MLP neurons of a small language model. Each row is named by its layer, matrix (up: input weights) and neuron, and shows model dimensions 0-63. Each number is 128 + 32 x the weight over its row's rms, rounded and kept within 0 to 255.
After each neuron's rows, "fires in" lists the words (lower case) most often at its 100 highest values on Wikipedia text that the model never trained on.

L11.up544 [150 134 136  94 162  95 115  59 154 170 130 160 116 127 165 130 157 157  55 139 137 133 153  77 174 103 162  96 120 197 130 133 125 130  89 114 104 123  90 104 115 136 101 143 115 194 130 169 116 132 171 153 111 109 134 161 171  96 129 112 127  81  95  87]
fires in: "also"

L2.up498 [143 148 126  80 132  46 105 156  60 132 132  98 113  95 112  46  96 133 112 123 111 161 135 167 127 127 146 142 108 155 169 115 132 120  90 124 149 195 112 124 132 176  49 130  48 129 162 164 129 102 157 144  92 148 121 131 157 104 104 109 102 183 122  85]
fires in: "it", "they", "there", "what", "however", "called"

L6.up297 [112 131 149 123 122 100  94  96 105 115 114 121 126 145 122 102 101 134 130 135 122 131 146 136 172 162 103 113 110 113 147 121  81 120 117  53  95 125  68 106 152 130 111 131 183 118 155 125 146 128 134  79 199 116 194 179 224  98 146 159 198  76 152 110]
fires in: "also", "including"

L5.up197 [127 143 127 139 159 154 128 113 153 177 126 119 132 139 132 197 129 101 180 128 154 111 159 165 146 121 141  95 159 103  96 110 130 140 167 106 121 141 118 137  70  91  90 115 191 181 213 158 123 137 157 156 149 141 107 110  58  74 103 135 108 125 144 145]
fires in: "was", "is", "born", "information", "10"

L14.up628 [125 102 115 173 190 137 133 123 156 149 182  99 135 126 132 160 127 155  73 151 126 138 193 151 144  94 151  96 133  90  69 105 111 130  96 176 125 199 136 122 109 117 130  82 195 139 135 164 126 100 153 130 154 140  99 121 104 169 151  84 167 129 171 127]
fires in: "the", "my"

L4.up549 [136 152  86  87 176 105 110 115  80 166 109 133 133  57 173  64  84 126  94 166 154 128 128 150 109 117  84 145 113 100 154 136  89 149 141  60 109 112 158 115 118 152  94 103 145 108 157 148 130 158 168 147 162  86  73 115 195 107 150 168 151 141 111 147]
fires in: "company", "released", "available", "including", "along", "involved"

L5.up478 [107 136 154 129 158  98 130  86 185 145 125  93 106 152  93 139 107 131 120 139 126 113 157 110 214 166 136 105 150  90  94 135  73 122 131 104 153 118 103 100 169 126 135 126 127 160 118 116 139 118 181 126 159  98 148 157  40  83 141 159 171  93 159 150]
fires in: "which", "have", "this", "activity", "how"

L14.up193 [ 75 128  65 145  96 119 183 144 206 118  71 107 122 167 154 110 164 122 119 135 116 121 139 125 109 149  94  58 129 147 133 122 109 132 106 146 192 109 119 121 150 109 127 115 157 110 151  98 111 122 151 112 146 143 109  86 140 112 144 154 195 165 127 100]
fires in: "to", "on", "population"

L11.up403 [ 92 127 150 137  92 102 161 174 208 185 105 151 113 127  88  60 104 152 169 131 115 192 145 118 165 118 143 104 177 132 123 127  96 148  89 109 151 137 135 126 185 136 121  82 122  80 148  48  99 154 150 139 150 119 122 174 124  89 127 149  98  72 121 154]
fires in: "to", "and", "as"

L14.up26 [ 56 165  90 160 173 176 133 127 151 112  61 202 127 115 124  58  77  82 132 168 141 124 168 127 102 144 141 115 145  88 170 126  89 153  68 131 117 147 101 121 153 136 105  91 100 158 198  81  85 141 161 132 117 119 150 122 182 108 115 144 151 140 134  97]
fires in: "to", "not", "notable"

L6.up598 [138 133 110 161 157  99 126 125 151 136 110 135 103  69 146 140 110 113 102 125 114 127 152  49 155  89  88  80 134  95  95 115 102 127  84  69 142 131 234 127  83 118 162 120 168 109 147 119 117 109 199 135 142  94  77 170 152 156 108 166 135 128 198 176]
fires in: "for", "on", "by", "with"

L2.up89 [138 133 102 108 159  82 156 154 142 155  68 116 147 136 202 115 169 117 116 166 199 128 206 148 145 131 103  81 128 131 110  84 150 158  76 112 179 181 164 126 142 102 103  92 155 114 223  97 110 142 153 147 136  42 123 145 163 133 153 126 145 107 163 108]
fires in: "to", "isbn", "and", "be", "was"

L8.up295 [107 148 136 152 117  94 118  75 141 160 157 140 118 184 184 125 163 120 101 138  92 216 164 137 117 154 127 107 153 148 146 128 134 143 115 149 180 120 115 112  78  73 177  48 118  96 153 164 121  95 180 171 149  98  85 168 152 141 175  69 127 144 158 176]
fires in: "as", "is", "without", "by", "also"

L2.up295 [ 97 133 144 152 148  69 196 161 159 174 118  67  84 114 122  66 136 112 120 142 145 164 186 136 154 106 202 110  81 152  32 127  67  76 106 145 133 153 123 107 124 164  70 123 147 188 147 111  97 187 118 152 127 118 131 158 160 169 132 162 121 157 121 145]
fires in: "began", "preceded", "finished", "written", "started", "founded"

L11.up59 [158 165  98 117 125  45 191 141 195 151  70  88 121 112 115 104 157 157 143 203 130 125 128 124 130  29 180 114 106 103 103 120 171 153  56  97  97 147 194 140 115 173  99 140 132 116 155 146  55 128 137 133 123 148 112  77 130  56 163 151 107 121 145  86]
fires in: "of", "on", "and", "in", "by"

L12.up214 [ 94 159 145  95 172  77 175 156  86 138 116  58 129 162 132  92  91 138 109 153 113 160 134 119 122 143 114 123 188  87 137 122 138 104 107  67 155 146 101 104  89 106 130  50 149  77 153 155 169  80 133 131 179 154 101 144 172 115 153 153 121 113 172 114]
fires in: "were", "had"

L11.up320 [142 113 147  84  48 141 161 130 149 151 104 123  80 112 202  85 117 118 103 150 207 123  98  96 197 116 175 123 223 144 138 129 122 126  93 152 170 138 169 123 124 150 109 159  77 143 146 113 143  93 161 153 117 128  60 129  98 108 102 133 151 173 104  97]
fires in: "of", "earlier"

L12.up195 [151 156 114 100 152 138 141 134 158 121 134 156 133 169  87  95  83 101 128 130 162 131 167 150 127 117 128 104 143 113 112 135 160 133 120 116 146 123 122 108 106  96 113 141 125  95  69  76  93 120 168 136 150 177  96 122  74 191 115 183  78 152 150 106]
fires in: "is", "was", "been", "result", "rated", "others"

L11.up311 [113 157 121 116 191  53 157 123 139 141  90 177 118  88 114 114  84 117 180 129 161 183  99  75 142 123  84 117 132 136  67 122 127 128  96 101 150 153 175 108 107 201 116 130 167 172 176 108 118 136 128 161 130  73  97  99  98  66 166 144 159 166  95 129]
fires in: "with", "to", "a"

L8.up192 [101 132 143 100 131 122 138 109 119 164  72 108 135 101 136 120  70 120 124 162 177 166 115  91 164 138 182 105 144  96 109 122 136 137  86 137 163 146 115 148 104  98  80  28  96 127 176 108 107 109 130 104 201 140  76 142 120  87 163 178 133  88 135 143]
fires in: "the", "during", "from", "her", "before", "his"

L2.up402 [169 130 121 104 217  71 133 124 141 137 109 114 115  93 113 111 109 113 112 133 179 192 129 115 185  52 144 112 128  94 106 149  97 134 129  92 130 225 166 128 136 185  84 103 109 121 161  88 105 123 145 109 168 121 135 186 142 137 132 157 111  91 141  82]
fires in: "of"

L12.up217 [125 123  79  82 117 102 139 158 144 142 122 144 133 114 111 122 121 147 139 129 142 186 158 131 106 118 182  84 152 133  58 107 114 132 127 113 100 130 163 113 109 103 119 106 150 108  97 144 132  87 170 144 227  68 108 148  88  92 140 164 141 111 132 101]
fires in: "his", "he", "they"

L8.up65 [142 127 125 127 143 150 112 115 192 146 139 123 146 141 198 142 168 199 115 179 134 108 139 109 176  95 187  79 157 116 122 111  61 118 117 130 155 109 110 136 157 112 114 132  99 150 121 117 136 153 140  70 158 128 145 123  79  80 159 200 116  87 110  90]
fires in: "the", "his", "following"

L11.up107 [167 132 111  91 136 105 112 173 159 155 126 154 103 151  85 144 152 117 112 186 134 107 154  90 109  87 141 132 189 174 112 134  80  85  77 130 163 125 141 157 127  87 107 137  88  96 136 129 108 150 162 149  93 113 101 195  51 159  91 180 127 180  51 127]
fires in: "of", "rated", "were"

L11.up466 [ 81 152  53 105 159 116 120 155 135 156 132  81 109 150 163 120 147 158 106 144 132 172 136 125 101 126  99  90 160 121  89 143 133 151  88 133 145 143  78 148 130 183 119 106 119 139 172 131 114 148  76 158 174  65  93 101 114 115 195 156  93 118 158 156]
fires in: "at", "on"

L6.up108 [134 133  66  84 115  96 162 143 108 189 147 182 139 162 144 176 139 138 124 190 147 186 146 131 132 122  89  93 214 118  53 136 113 137 113 101 129 116 100 114 131 142  84  42 139 125 191 129 181 139 145 162 149 151 155 145 121 127 108 160 128 109 149  95]
fires in: "had", "has", "were", "have", "is"

L4.up153 [ 94 130  80 132 111 126 170 142 138 145 159  71 140  67 118 143  85 124 144 128 138 117 158 121 178  91 149 104 176  94 106  74  79 121  89  64 138 144  99 139  87 125 135 140 181 136 149  87 118 128 156 191 211 138 116  95  69  78 141 170 110 111 112 113]
fires in: "he", "his", "career", "her", "information", "m"

L11.up352 [ 83 163 111  89 189 126 139 107 129 172 114  75 126 105 165  95 126 176 145 109 147 196 127 107 146 129 120 106 173 103 146 142  85 135  69 122 169 142 149 124 145 168  88 103 143 167 188 123  66 163 132 146  96  92  89 144 115 137 107 116 111 157 134 150]
fires in: "to", "for", "a", "of", "website", "by"

L10.up136 [109 157 106 108 166 134 124 153 148 139 133 129  40 136 165 145 101 129 128  98 126 109  78  97 192  84  99  89 155 111 192 137 159  69  45  78 159 158 147 124 134  99 147 103  92 120 103 168 128 167 171 121 120 170 107  94 104 162 148 159 109 122 160 116]
fires in: "during", "as", "with", "since", "of"

L2.up553 [ 94 145 104  92  72 134 157 139 178 144 117 127 179  80 170  45 134 141  70 152 157 111 123 113 123 163 151 114 156 138 131  64 161 139 135 101 184 133  85 114 104 163  94 103 148 115 122 139 123 103 147 105 156  88 153 151 105 178 144 148 130 153 171 127]
fires in: "that", "will", "work"

L11.up4 [146 148  79 181 161  89 154  86 121 155 120 176 107 124 123 107 103  68 118 112 204 103 137 100 151  56 180 107 124 105 115 120 161 135 139 165 133 122 160 128 143  93 117  85 137 100 168  86 108 170 189 145 108 128 138 144 104  94 147 119 133 131 117 112]
fires in: "of", "domestic", "and"

L2.up599 [130 138 163 115 171  38 143 127 138 148 178 132 170  95  96  71 139 159 102 161 178 167 141 144  92 113 173 110 111 165  32 126 174 123 129 123  74 157  96 119 136 142  96 145 129 113 171  84  98  78 103 153 130  87 137 175 132 151 140 127 145 109 128  89]
fires in: "s", "the", "and", "turnout", "t", "hold"

L2.up67 [129 126 124 156  97 106 135  93 191 119 146 184 125 166 150 164 121  89 138 184 127  80 111 111 100 114 156 122 143  98 127 141  90 163 163 183 113 146 171 127 170 176 134 142  99  99 156  89 171  86 149 132 142 169 101 158  57 116  86 162 131 132 173 162]
fires in: "but", "electric", "century", "electricity", "past"

L11.up366 [107 143 161 116 170  74 134 171 136 125 164  82 144 147 119 131 127 131  76 153 108 149 214 102 124  96 128 142  81 207 115  94 105 146 106 152 155 101  67 142  92 123 155  96 133  65 120 127 157  47 178 121 148  96 122 177 117 144 138 166  73 150 174 119]
fires in: "and", "hotel"

L2.up517 [107 135  59 117 180 161 226 118 148 139 152 107 175 153 122  94 170 124 155 140 159 173 163  93 202 142 143  96 165 105 107 105  70 153 123 105 159 146 112 119 139  99 137 186 111 173 181  90 138 129 161 143 135  92  90 140 116  76 103 137 181  85 109 159]
fires in: "not", "more", "had", "such"

L14.up215 [126 159 121 175 140 136 142  93  99 127 131 134 124 170 193 152 118 156  97 173 133 122 115 149 161  72 129  88 161  93  91  99 109 142  90 120 214 195 111 104 225 107 134 111 101  76  95 111 136  70 106 153 145 132  90 109 104 112 143 164 114 126 147 149]
fires in: "and", "or", "origin", "accompanied"

L5.up284 [107 132 184 102 152  93 168 139  96 184  35 135 161 188 189 130 100 148 127 126 153 161 121  82 146  97 134  58 158 152  73  94  88 165  93  59 156 164 132 144 146  64 111  91 178 124 219 100  96 146 147 129 145 120  88 167  78  94 175  90 150 116 146 166]
fires in: "by", "in", "as", "for"

L2.up525 [111 135 143 149 190  84 121 152 155 154 120  82 156 145 149 130  93 133 141 157 126 176 142 136 167  98 140  78 126 132  93 130 136 137  73  87 117 158 102 133 161  79 100 117 123 119 198 113  76  91 141 143 146 118 108 138  71 137 114 160  79  36 123  80]
fires in: "and"

L12.up298 [153 144 118 134 179 183 172  76 160 175 135  60 153 168 167 122 147 163 154  94 139 135  75 145 115 124  91 103 119  74 102 128 115 103 123 158 202 159 103 141 155  48 111 122 125  70 105  88  99  91 140 192 142 114  72  87 157 121 100 133 174 112 135 129]
fires in: "and", "a", "1998"

L5.up117 [139 136 114 125 127  62 157 120 117 179  96 124 102 140 182 168 119 130 164 163 146 166 136 108 161 101 143  98 137  93  64  84 160 127 122 106 154 162 113 136  94 103  74 100 122  96 198  94 139 146 200  96 193  30 162 142 102 142 112 121 167 101 119 112]
fires in: "is", "be", "are", "was", "and"

L2.up564 [ 83 142 119 112 103  90 167 140 150 126 100 153 117 181  86  98 106 155 121 157 187  74 163 141 150 159  97 147 117 158 117 112 127 125 131 192 133 152 136 107 146 178 116 141 147 148 123 142 134  93  99 107 227 110 153 112 123  98  84 168 140 194 153  63]
fires in: "being", "records", "we", "get"

L4.up52 [146 167 127 167 109 141 144 109 190  99 131 142  95  96 140  95 153  69  96 130 142 201 136 117 144 113 107 103 160 104  83 147  87  88 109 128 125 135 127 106 143 149 107  29 167 107 163  99 150 126 159 155 150  75  97 174  93  94 113 173 141  70 118 121]
fires in: "is", "this", "billboard"

L9.up331 [130 142 143 139 175  52 165 158 139 113 115  90 111 175  90  84 131 132 150 111 128 139 125 115 155 113 106 135 149 159 130 107  58 157  99 161 188 133  85 120 152 174  94  45 196 129 134 137  94 116 170 152 148 156 128 148 150 145 161 129 124 136 123  84]
fires in: "as", "and", "coronata", "for"

L8.up406 [115 156 103 107 137  80 103 135 121  94 140  82 158  77 132  85 122 149 100 137 161 117 177 128 168 135 121  97 121 127 137 112 132 177  50 122 108 166  66 147 105 167  58 136  67 124 120 148 134 106 142 164 142 132 118 127 135 112 145 114  88 127 172 134]
fires in: "but", "they", "and", "would", "eventually"

L12.up243 [ 82 153 113 131 139 164 192 108 150 129 126  75  97  92 122 101  72 177 129 140 154 151 177 120 131  98 143 119 169 118 181 132  88 130  76 135 153 116 155 142 118 100  61  96 113 217 115 111 138 172 137 152 139  92 132  96 162 156 139 174 126 174 161 133]
fires in: "the"

L14.up556 [ 96 152 139 165 159 173 115  81 108 139 111 157  89  91 166 110 138 108 142 134 147 131 166 116 156 113 136 109 150  92 130 119 164 188 117 134 121 232 143 153 146 141 134 111  83 107 145 155  95 158 168 231 118 104 115 135 121 138 135 109  85 132 187 128]
fires in: "and", "but", "thus", "or"

L12.up245 [ 97 110 116  65 118 176 185 133 139 195 107 188 160 106  98 134  96 155  64 138 187 174 156 142 162 183 171  99 176 109 192 103  57 149 107 160 222 124  67 171 158  96  99 119 139 119 117 144  93  88  95  91 130 120 116 117 138  95 141 152 134  95 131 106]
fires in: "that", "not", "which"

L6.up171 [100 116  86 118 137  70 166 118 118 169  92 126 124 114  85 132 122 135 113  98 192 125 133  98  91 130 141 123 192 193  92 140  75 128  97 109  87  83 119 130  89 154 118 132 123  99 186 108 129 151 116 105 133 105 139 127  82 150  98 109 174 202 180 122]
fires in: "was", "its", "finished"

L5.up149 [115 165  92 102 174 110 142 114 165 147 106 132 149  73 152 141 110 194 136 136 138 152 131 126 147 118 161  76 158  92 109  86 120 120 113 102 136 160 113  98  89 129 105 135 129 163 173 154 159  86 189 155 136 102 138 189 142  87 161 175 147 147 192 106]
fires in: "has", "had", "have"

L5.up451 [122 134  97 131 145 158 165 159 155 120  62  48 127 165 145 124 174  72 125  87 160 147 102 109 102  92 152 128 102  45 111 104 130 133  95 146 181 121  63 108 107 119 140 105 156 161 106 193  93 117 109 169 145 166 121  86 124 119 137 114 159  87 132 159]
fires in: "billboard", "mathbf", "records", "released", "mathrm", "hot"

L3.up156 [115 145  83 118 165  74 117 104  93 129 156 162 129 154  93 149 110 179 127 155 169 128 124  74 209 117 121  81 168  85 153 122  66  91 105 132 132 122 110 127 182 115 123  93  74 125 114 133 129 139 214  85 114 110  74 137  99  71 182 110 131 127 106  66]
fires in: "this", "she", "r"

L6.up331 [147 134 140 167 133 126 134 127 158 159 129  84 146 110 167 149 133 169  80 132 158 139 160 113 129  87 170 104 109  92  76 121 123 177 108  99 122 116 151 120  80  64 185 150 143 168  62 102 111 179 151 124 153 101 110 115  95 146 164 129  86 117 159 108]
fires in: "him", "his", "published", "woman", "women"

L6.up481 [130 110 133 143 154  75 131 112  95 138 103 145 145 142 155 117 129 140 156 130 129 107 193 140 154  96 129 130 134 147  74  86  84 114  77 111 166 237  89 162 136 142  91 128  98 119 191 109 138 175 177 109 146  76 132 114  95 148 139 115 153 137 104 125]
fires in: "to", "at", "and", "on"

L12.up159 [120 132 166 103 152  95 152 104 114 165 171 153 133 113 130 120 122 127 117 123 131 135 103  99 204 130 143 123 101 146  33 135 123 137  86 143 144 143  61 101 160 103 135 159 137 117 126 160 116 105 172 150  97 101  87 152 147 139 116 170  90 167 173 172]
fires in: "and", "succeeded", "also"

L5.up308 [148 135 136 107 130  15 160  91  86 151  91 168 152 132 130 108 124 109 142 171 205 154 173 131 154 129 115  81 161 161 118  53 113 145  94 122 154 168  94 141 184 121 101 121 167 112 166 133 109 142 164 110 146 109  76 130  51  85 171  93 133  42 151 157]
fires in: "he", "and", "she", "they", "that", "which"

L9.up310 [ 83 123  91 137 182  76 151 161 151 144  97 138 120 163 153 153 105  77 119 116 138 104 125 127 182  66 112 104 101 116 131 120 107 167  64 155 148 156 150 126 162 171 121 149 118  63 119 123 127 175 165 102  82 152 128 125  71 122 162 165 113 123 192 146]
fires in: "and", "of", "to"

L10.up6 [154 145  77 136 138  80 150 164 131 156 121 134 120 133 129  94 105 139 136 153 176 160 116 117 172  85 148 110  89  85 180 112  72 153  93  89 176 120 164 111 132 108 104 123 129 112 135 118 120 143 117  92 199 124 135  91  92 163 161 170 119 174 169  97]
fires in: "on", "no", "year", "when", "not"

L12.up529 [118 123 122 163 206  99 159 146 141 141 135 125 167 164 140 137 145  90 120 163 125 141 168 104 116 123 191 113 156  95  75 103 126 102  98 105 147 141  98 135  58  79 123 134 179 160 123  75 146 108 204 101 162 103 141 165 135 150 163 134 171 124 105  87]
fires in: "was", "is", "been", "were"

L14.up327 [ 56 153  76  92 115 118 148 158 112 131  82 138 127 140 137 119 110 101 132 138 129  95 171  88 105 112 105 116 222 155 158 113  30 186  69 122 152 126 125 109 162 104 137  35 206 124 195  70 152  74 134 187 156 144 105 108 132 104 133 165 151 111 147 129]
fires in: "to", "mathrm", "symptoms"

L12.up213 [102 132 149  81 159 107 166 162 122 181 116 153 141 114 124  48 163 105 111 172 212 129 126 156 147 112 150 126 125 130 157  86 180 153  87 131 147 150  93 140 133 138  94  77 139 113 164 167  73  92 130 137 155 187 150 151 145 130 143 119  94 102 142 109]
fires in: "which", "who", "that"

L8.up611 [ 94 156  67  99  97 136  68 133  92 195 133 104  85 126 148  83 128 142 124 152  90 200 106 117  84 180 124 120 170  81 117 127  70 154 107 121 198 158 148 125 151 153 132  56 132 169 146 119 148 129 161 185 195 116 103 135  74 156  99 151 119 117 132 141]
fires in: "to", "demo", "at", "website"

L14.up396 [ 91 127 122 157 158 109 138 112 124 160 145 192 170 110 144 133 152 127  55 138 144 187 134 126 165 147 169 126 172 142 158 118  83 109 139 150 126 156 143 128 110 144  90  82  90 223  92  58 106  71  95 167 170 102  96 113 118 193 191  90 132  77 117 141]
fires in: "a", "the"

L12.up398 [115 159  82 102 137  82 168  91 172 118 147 175 114 130 169 135 140 131 138 126 149 107 190 127 117 148 154  84 161 122 121  90 151 192 118 138 149 137 136 105 162  89  84  92 101 119  60 143 180 118 167 144 162  96 103 129 158  89 109 138 110 113 176  84]
fires in: "they", "i"

L12.up111 [126 128 118 128  81 105 155  80 175 239 111  80 114 188 108 155  88 153 147 150 133 145 119 137 158 116 140 106 196  53 171 126 116 132 134 125 125 130 117 127 138 148 133 127 106 140 126 126  90  61 114 146 177 102  96  76  90 120 121 164 224 126 138 125]
fires in: "of", "million", "her", "000", "public"

L4.up630 [144 150 123 160  98 119 124  99 188 141 106  92 170  90 180 162 120  91 118 167 139 125 168 112 148 134 150 113 114  89  55 114 134 151  97 121 166 190 163 144  92 122 116 141 108 138 129 128 125  34 155 120 177 136  97 128 120 168 119 191 107  95 114 104]
fires in: "to", "of"

L5.up369 [146 136  75 126 155  47 105 155 116 148  86 151 140  96 103 103  99 106 140 138 170 107 107 103 168  83 167 129 124 106 136 111 144 138  71  91 167 159 119 138 136  93  46  87 176 130 189 123  75 159 127 115 148 127 144 146 135 161 132 187 151 152 146 132]
fires in: "of", "with"

L2.up55 [173 130 145 144 151 101 151 163 149 136 134 134 165 120 143 135 151 187 123 150 210 131 112 132 196  78 118  53 152 120 127  96  71 192  85  94 114 143 152 128 106  76  98 109  97 106 139  77  79 130 180 119 153 107 101 105  57  96 141 168 102  91 179 138]
fires in: "also", "and", "eventually", "initially", "later"

L11.up479 [130 123 159 121 154 163 139 104 107 161  86 144 172 131 127 160  96 128 109 210 144 166 119  90  78 114  76 145  91 118 107 103  94 108 157 122 114 157 103 127 144 100 116 104 104  96 144 174 144 115 111 238 127 115 173 139 156 125 160  68 108 123 191  90]
fires in: "and", "or", "gususan"

L11.up196 [109 145 134 137 146  94 150 119 150 148 116 115 131 134 144 126 121 128 203 128 164 132 138  92 158  97 146 109 105 129 108 101 112 185 122 144 102 140 142 196 172 103  94 130 149 138 158  92  64 175 156 121 121 119  59 129 105  85 113 157 156 139 145 131]
fires in: "in", "are", "with"

L3.up56 [ 75 152  82 106 135 113 128 164 168 140 117 108 102 200 124 121 138 151 111 108 130 151 130 134 139 146  99  57 187 164 147 147 130 142 109  69 146 154  57 130 111 125  88 105 154 104 153 120 114 146 122 152 120 105 137 118  89 123 196 199  90  86 167 133]
fires in: "career", "died", "was", "website", "were", "is"

L2.up187 [136 135 131  95 131 117 191  99 142 152  77  89 191 186 138  73 146 143  90 146 170 130 110 110 121  98 157  77 146  77  59  82 100 164 134  40 181 173 109 136 174 133 141 159 163 123 174 123 121 126 147 140  99 152  81 182 120 143 115 106 144 149 140 132]
fires in: "at", "in", "on", "of", "county", "to"

L12.up317 [ 84 167 148 216 193 167 177 138 148 115 100  86  94 106 148 119  94 129 185 133 154 111  87 133 105 114  97  61 124 100  66 123  87 186  85 179 120 151 154 141 114 116 114  99 162 129 129 139 121 124 155 167 106 111 102 119 173 112 135  93 114 190 168 102]
fires in: "to", "mathbf", "mathrm", "and"

L2.up636 [106 112 146 139 171  92 103  56 255 123 101 173 116 205 108 158 118 130 154 122 133  85 204 126 184  94 110 103 144 105 109 140 109 102 121 182 120 152 112 112 157 149 114  85 157 159 105 125 111 130 125 106 120 133 153 131  68 114 138 123 133 104  81 154]
fires in: "this", "under", "following", "temple", "two", "followed"

L2.up370 [122 157 173 132 142 135 157 115 153 151 159  93 133 109  86  86 128  97  82 146 187 163 139 124 208  73 161  88 114  92 129  94  96 130 132 109 118 138 142 123 187 131  94 103 100 128 158 102  86 149 129 173 121 107  84 137  50 131 117 134 134  99 118  67]
fires in: "career", "born", "life", "information", "bibliography", "office"

L10.up112 [147 123 142 166 162 133 137 126  86 126 112 134 127  96 192  99 139 194  78 130 133 160 197 127 157  90 157 148 147 158  97 119 150 127 106 152 119 156  55 111 153 145  82 135 107 118 128 101  63 129 119 121  91 131  96 176 111 142 219 126 147 141 114  79]
fires in: "and"

L12.up381 [148 138 102 156 191 109 120 108 161 122 119 136  71 183 136 124 141 150 148  95 115  96 193 137 217 101 100 119 160 150  66  93 149  80 122 164 176 153 151 103 130 128 130 105 153 131 136 101 108 165 154 123 155 139 120 138 107 159 187  74 138 185 190 121]
fires in: "as", "inside"

L14.up416 [100 137 135 102 120 120 125 158 149 207  89 108 104 221 108 136  80 137 141 133 106 108  98 138 177 134 131  52 165 130 108 151 170 165  52 126 121 134 109 112 140 125  51  96 121 171 114 104  81 131 110 175 176 148  84 148 105 117 164 111 146 152 110 122]
fires in: "in", "out", "off", "on"

L4.up574 [159 122  77 128 121  76 104 123 107 124 106 123 114 149 135 127  82 123 148 128 152 135 135 125 169 112 135 118 104 109 177 128  91 115 108 157 137 138 194 120 122 152 134 116 119 104 112 118 216  85 150 157 108 135 146  93 104  72 115 132 180  80 185 109]
fires in: "has", "have", "children"

L8.up155 [181 149  76 116 161 105 123 137 129 121 137 100 131 134 103 105 119 197 139 125 195 108 150  94 175 102 129 120 159  86 140 108 135 130 129  99 113 110  86 123 191 160  69 181 157 134 110 156 137 104 142 103 127  95 104 126 165  78 144 150 121 155 157  73]
fires in: "but", "and", "although", "however", "though"

L12.up65 [106 131 122 165  99 115 167  72 152 116 132 110  93 104  97 107 138  75 122 173 173 162 113  78 154  56 128  96 164  65  88 117  72 143 108  89 161 130 150 140  92  86 195 110 143 130 157 145 129 126 124 119 168 109  75 130  86 126 167 213 103 136 120 201]
fires in: "at", "a", "appointed", "american", "career", "his"